{"num_hidden_layers": 22, "hidden_size": 224, "num_key_value_heads": 4, "qk_norm": false, "attn_scale": 0.125, "init_std_qkv": 0.0265, "init_std_down": 0.0, "learning_rate": 0.00701, "weight_decay": 0.012, "schedule": "wsd", "decay_fraction": 0.633, "max_seq_len": 512, "doc_mask": false, "train_tokens": 460100000, "max_steps": 14042}
MLP neurons of a small language model. Each row is named by its layer, matrix (up: input weights) and neuron, and shows model dimensions 0-223. Each number is 500 + 50 x the weight over its row's rms, rounded and kept within 0 to 999. Numbers have three digits each.
After each neuron's rows, "fires in" lists the words (lower case) most often at its 100 highest values on Wikipedia text that the model never trained on. A number after a token or word is its count.

L7.up171:501466505554494459490463516518476513536405400477512563471490597431554438547501412577409497634509569546445552482527512553456536532537518544531507507560493528509367584496447495372569501464479560500439491444532494474459482543484474445414533472500622410447490482575387475516627556534441522453427408404526553522566476533492570435496531526450477587525569530574553368521393513516509549514526500583503455487493483494543457510521424459505533500495466534512534489514572486518529413462432505492520451464502423567463428543568569443535486471526486515488527564498432564519496527523532524470532429488544464496484503450537425465418557481475464516463557536511539491449472484414570398465583
fires in: "of" 39, "baseball" 6, "by" 6

L14.up33:523515487495535454439597493535479485600570453547512549521405514537439624429397425487517511552540534484485583534552503441458553493451504441678538498535619467569456519515575467469436527463401461443536453500534464409589482548595445523486421497506516536500540436581449432501442544433457535499571475578411499443584464478452573504483444468423513446432499506455537468493509545505471529481491546537502433495528488480395482543544463508517503488452545503422531507567481436495494478564492483535402493522500514435442579573564434568497487423524513531537533476435606533492402471484522478536528441468477550548494441433449506546511466416439457593484482536520538525498601429514499443506535
fires in: "at" 48, "the" 14, "from" 10, "left" 4

L9.up58:428453518477551354444575484532437440444572492469447565457500556566548503485547483399493460613541501455496544455457518518523473563540414551438467515441471510482412561602451542469406459464490483475543467527474476450574518647420398557537479476480487551516469448476559499482493493481475579450489486406571501375445488470455478441511439510441508487409508458506509459516447547595497508510536499536512505489503439581429459567501435496463481491468479549465609566468472449484466434518601474511478594505503440510490522594580492517615468414489495388527471595491532550621408481499546576520449530515469555540530506485518469527569480470469495563508519497458527469594470504476453522547511
fires in: "the" 30, "of" 20, "s" 4, "with" 4

L12.up32:398434555528492481448501494466508506517586464564473480418508541472577565536498474483416607455507519521510558477576511543529540640418453476468461429408468582462556470475437546453540473423493533440532510489487458480502474493500438519468450505478534405510531536332449458509545533557448564455446454410558515530465479506509481495536474510431437496579514507677534464520533510532473463449530541519482544541474481538538448475529486545566582402556454557599526564568596503515522524563480495510485510453414467462504392580466446456503525486482539516407491600503538536497435457514470429540393502540516459499514413494519560492506498460488509548617516553391561533540449525520428514446470
fires in: "of" 48, "isthmian" 5, "elevated" 4

L4.up575:477475485519443419476473504481485479509458516437518521432513472522615517554399473463506415567555469532499574486503532595557610502519482534535460468561492504467455429468412516530515470479505411471557530513510516398529456569563433398443512523576429502504462531461518492477443546569572576495411473569505553441473539503464513471463482434489574529576501509616445437526375584447542468473443522537565571559583444462460460523418507489592474485533498511491482523491526585532474554521558514464510515547507532412519526526472572449467482461473444361527511518429480581395602516544524493537606478567534456532528456568501545440502492456518462537565554479482588466444441653467508480524520
fires in: "has" 22, "had" 18, "isthmian" 10

L2.up149:360510533456369474566524543509524491493488448537531585519546533545478335560427537532561536490477493393555562435528562407545501513473527492525486496483451560610489539517539465538566532465540455499532524498527550504536531533545459456553493514510542497488494516503490528527450455491518471537493552561447492586551493556475504536495511434457471439600408497428481547557394503510543452518543523529472566607511464494545548523530457525474428479492668502520488557509407424515496503517568514556467446392496500512475519445491451507442523428511504475449494447519454510483546499577471520391533465366518508477578525535415511512486516612580439533511571514550462590545510427379411437530495
fires in: "life" 43, "safety" 6, "day" 4

L3.up391:535619467532529439468541548476514424531452437484516450512576492493554574570580558383354463486489527595456459522459518538534674534561536484532494510481433478503574580542458603402481465406525493442509422441454369476502540487563456503521555560554562499426515483549578442504460552473470500567478597497551446430521477477470482430407471482536509441460488510436490431518492414476533597532462462518554459542458534553543528458514515502513484502543569512443503486461449472475521577464626484525444428563451497466472553487502511470513472446488524561615522503490539420507570454505500420554496551538432480528462420450522468575498463468464519450393483504546500484450534551515446483480525
fires in: "to" 25, "would" 13, "did" 11, "didn" 6, "could" 6

L2.up184:516495560520429473435518487517495500484390469460487570487447562576615450368494519440453492557436518508592508639447518428575469531569647450531506512525512560459467472528487535493519515491620416523474539456486402433554461574560459453428483569516481475419524448519425467429479445471493498460502512582516521552538569554489441525467513516475480325487486493464536518573449532433539486479481496533571646458537430492502555505505459531543416505515587583539466451560529486517501527540451544521453459510562539524473454467541422478606449465512583480567475445379550523532514491432493514551467449526484465471529482497484519542586435518516513495587480471467510458445517528477525568484462
fires in: "took" 21, "received" 14, "held" 12, "taken" 7, "went" 6

L11.up173:522468442499527540471549479464441473572507474485466487449522469381376467494478497538429551560479475516474381528511437472450536506516484582533479427448475516501583527530457412543531505471501427523509479459504540460430418516521428493490427510559588545540575512450596491436493416482428524516462576534582506472469569488460547514568467562520520402555527534522487621579540534521386564476535458461542559538546517460515543508523461525547485402552465460479435469487512546581594550453460460545507468530397476414503522471452621473485400613451564581407562576524520461502506449509530534550481474513437514538496442553487546609483488459464535502503449625502484530490486386478528484443452
fires in: "of" 22, "t" 10, "shot" 7, "than" 6, "not" 6, "only" 5

L3.up117:489506496467434549504541501580465501501505470449586523502507499531516484541542523500502489480475526508458596589407500490532549541474516581473496517476482511503407405388478395436520572547523456494464450438507515598569522553484462485529472513604459505586498484580534454507539535613553523576466541511580545475476438466534508469366443386486496532474505441408541561520448492458556488554549509475555539509481565539528491550544439479469560493492565521498506443502475465463508556515537538521518446516481554485580583539436522418549498452441421561490480510542361431496607462574523533585542514522491543465511510468522454417464438438554402343390519477485493491480438506527401597471569
fires in: "he" 60, "it" 16, "we" 7

L3.up522:464496472481460526527544570530449456520564472544520480571496477499490458572493443390467413465496526417450395672531493455508546528480484599481502514502520533429502565428438470464530458493507521504455503416535422558556551508613473538460494524530533465484483494514582431458519468472511513537484548568632430528420468500543584352425420457493428512433508470564512501430534399484500616551455410465626473467432507506549456516427469533501472479489501449427489381500559488474602501558522573543491553516524559529506532531536519511438551554472550525530499490482437487556521422545457473539484499535527410481387465534462417589446491472579495476537491559461505485520478457478523555551492
fires in: "would" 35, "will" 23, "can" 12, "to" 10, "could" 4

L12.up86:500513514414580461485584474532394492562570447561532583475590465540480488503525520531443554427530447470450441496511526401390519518495466481549566439531462569474509422409579492493517578453514519580405567479445522548493498543498457581526461469560499550519538508512463468552454430490443430538437526535461458478500489538585470541477489462431448519518455514463512419419504514451520455582391587451556493468531438449513554504516525477424469569538507494483444443549488424589494464598460541560452472559489529482491561502459570491508519646500540506532549491534482453597469377446478483528425494520521636459500446598494508544426512517481464437497572547468495512597626510501477494443466
fires in: "t" 23, "not" 17, "in" 7, "don" 5, "we" 4

L3.up325:523529472520480472501518449562441519475484491477526505545432498589493530534569473493510418453619512556512422461483461495446534392468507552424489505345570475481537535579480536472396497520443436516455500465556482546346512526473523511530499447554565499570453497451474538454480383506338515489545505458528429475569452391526551549444532535455510498529442513499575497422491521554535486448516482603508528519475500474423493508470533546558583485446538485469449515521583497532609429495624569560495468519504442444445489559499543533531495416501548466455557505517486476477572432486509488560445616394517496449460494545545498495467495478554519535562649547477505432440518441425508524554500
fires in: "and" 89, "but" 8

L7.up298:357563548461448553530552507431570503479430495529470441418450511531504546373506514514376613447508574517452502472471515500518468520490519526488554474499512479564485411435624534535552496512452445469421567574442500468531528575567483512509400489549521434545605492594534548459573512406533503559576470551512498495507529537601448500458431481521562506453477477491445500467474456555495584449463501402548494568480540471528536469486460516418574584462412559553507590424521497482484528490395427516505490467527513477427544457570483446462475541479533466530556487550560571580563517404499510404477588455449453515495494544559470521516510505572475451409513483539462440510425409494471463476514
fires in: "the" 24, "a" 14, "athens" 4, "overthrown" 4, "it" 4

L2.up217:507421543532495606455480471527451515425453469417469518517519500504444567392477482563519464515461408427475448489541530563490503463476515540508503513535546478549390512530567443505450492535442549591499458457519467493548455455517418394515514495511493492528412476423516457498496592524395481550416349513523598518475582485414551524569571495516416523486420536456497590382500483459496454527487507486580531620498474509556596467393478507539471510516547535439538539491551530513492425575503534454579525565490545543436541478524435504518509492473453443449458472475416403520471516547602570488512537464523553486494384549412527544434551502415495462524431474482512581544465544483549498584459
fires in: "women" 31, "students" 9, "girls" 8, "children" 6

L14.up266:549488517484559553497521432440500434600524487469426478450495565497493463521551447514532491535430480496448466564493557578453570405477492451470533492513582489417658527401530467546573453476466497545402511540438503427443556562462422550454479464470491469501559474592387518537607491498358520513514438486544480506457510521517472457549421538506507517564435526513496506463565398518447538495419513495451454561553505465513534530509485508490519496527479480475461586549461470661498514484526507588474419578382458488544454558476554468452421427491491506475549515545534508561527423500572466503466489534483527461512558533593480371449464517507545417523467523489443587556526549457433567583513
fires in: "of" 59, "in" 25

L3.up530:534447461408485608530471424545512432489473498415567484487459563551474493562564493532578592525508456485564506532541584478536430497496435416439490538596443444428481421502507469498506428519542530498421493512551437510458467586513551393576436517356520568548471515464489492529477459528486446453463489420476523436573553540462503604445502483498445556465580548476500521578480514464522516478532486482461525502495473538483510458572547531488524476475454456497557493437485459452475515483478505439532455581501522477579485537460565513543536545507514532482649437488568605546499498548461546525522472563605467403400585374399469465532474581531439430473489565565440509559560450519432458434501
fires in: "up" 46, "down" 11, "uprising" 6, "downtown" 5

L2.up20:564433487543480561435488538515485481502502484498552535536559566525451572450531487532455558456507511460540518439593500514461509445399491580476497657608478496471431418513587400575389530614526535533488561433522400434639456420567469447531456515462614494511494460480509413465515467548560509348516470470505594518473563503399497453461516621450485497467417512481553536546477531513573490564560516505464452530554500481598533462443465451514530510552480524536479560494540528506568509569521469490508503542507516587467452480545516549515518450471466528498499515473431501508437494522488511533567423453459497423454486566488442514532558509516527547505509571470512512483504514607477468629593
fires in: "women" 29, "men" 9, "africa" 8, "baseball" 5, "girls" 5, "asia" 5

L2.up42:546540460510435526505591415511441511589569546522508415552449522575431432449504395569467471464517456443547417577517468551491459364467411608546496450435509414459540460413432535559523528509546504568479495513544388486494463545454480545530494455418471521543456393498486605550469383441469500485524459428507506483581588473545404494551517589551514537541501549502551521485528455449545546468475526584499407530542448497506560476495494552494476501526548492451447495543492532518500450539467501505480476565535494504522386525560346523449511507457517502526500514508546570441471507507577525563532576384506454544503485522558552497545466511498413482545490541497465506541487597420607527480437
fires in: "then" 25, "currently" 9, "now" 9, "code" 8, "succeeded" 7, "within" 5

L3.up554:418522477466489481480580525548499503431550508506500448454555527509554466532585480528488547490383536624539432510474585499565465513471534440541510509437394458592461498562410430472606547448529481506502522496404422465541498539575441426487554562512465391569488479575537511400586441519512508553493503551527479498452539559554430475421500478506488474474401524379489435480472508550523527547461551523485514477525493506423517585460593567473504507509488469528470562493502545501486524568491464505565536452451532511497501529506486515413384443509502537434490505499439509459668507468567555471491587514486594494468412496422511468576508504527485432385423560562502477515455595546598526491535
fires in: "it" 92

L4.up595:503523583421463449473487482542504506552464555434413520540550554481489528479496572471417520563521466467453532541579517484510479480465546480478473550456380474427524425471482484467544445458501439542495493519530434550545545549462521511505421467483495571472380502540503597524545409540456481479483494439577549459526495507503456599478462590580481509479453485339501545593466519452385445531516443454492512649534386607572478570554461543485598484552603454460557469470492481583525507550557504496484487524455431437582473522534583502442477486477478437532489447475543510474590491594457478425483516514489564493535583556515393483560536531491468459463508503486494569505441577548388529491483
fires in: "in" 48, "induced" 6, "rch" 6, "indoor" 4

L10.up565:551453515485530520534514522427497507477469565520557428422476518560516435524455477469491525427537555483575469558451536497476460465492514527387584512519455487441554548517523520424421439578537581507466551409482451424501487546540527460533534539450560519476433507464446489501468469550455458558561589585487454516488593483543515465452460476483470565459417516504437517413520312462649564468552494550549572495537513539409495575538477544467516422503471491455426427571506548530544518530568478490454509535452470500571437465477537468598485553538473433508583694459535606450474485476491519518528540461535477575487483535442394440481525570499500474504591529524511496419511480465527482497442
fires in: "and" 43, "of" 18, "also" 6, "what" 4, "it" 4

L2.up343:490534440440547549450499450498534510489565549473599477501525483493592436513482560569385490505627581467544480561463472564543502473484442482508501496545487525518539412525515475543517514515434628519579527494499436499498545486556517532475479535460537534519492562553419515563507489543451491610461490480584534574418438402504471512455496514464592451516490439391461527492402534447558423547511482459467549434612566484498564506455494604447445503430616516507477436461479407466524445485528544469429490533470553444479516498468454549541500466523507547472509570527523444504497589491512486560456468567490500479528560469567503457373635413580391418521436506542472401478492463520539555526553
fires in: "all" 34, "no" 20, "those" 7, "any" 5, "anyone" 4, "alliance" 4

L14.up104:491583532518521459588494547491494514430456560424534438465447516473454483473490519418453411451497504448573442525454486434621489495484486539442589433519490526512580523516481608448480509502434501430474502520470442527463435495520502539512509534531536566522494485554495501504481558559445607500516582498574463546504453443517546449534495460446475559505477505428524441487494363460542442609600569600468537587468478505612473482495463563484513520507514664461469496469494410488581561503466467549521457489533506512538521492477499492463480507576453557595443504553448500511541436550654457433407556443494529518440465542509453474547469440525454487435513562413539510496433552455411394589467
fires in: "would" 29, "and" 13, "has" 8, "may" 6, "could" 6, "not" 6

L10.up239:490428461576417603479504459482488520481654536522555466482450484522485491582524525457486532472536573438495570606554419538517423460467541590572569464463471527500446502500514471523463493495426504477417409463566540556604563536473515530457499491587603407465444448574541473539533497448442585482491540505492558434476455482509479508590447532417545577531551490485445473455433496429510458481459467556496530503496386468564432477517432495471630455524522517571542460602530426508444556531509576479535413492430545465482488523501499574541401433558553488488508443540519507521521398537480502521449494553498482471402409595530508552557544594461513416493431528521517517486506535506469576496511
fires in: "of" 38, "councillor" 13, "explorer" 4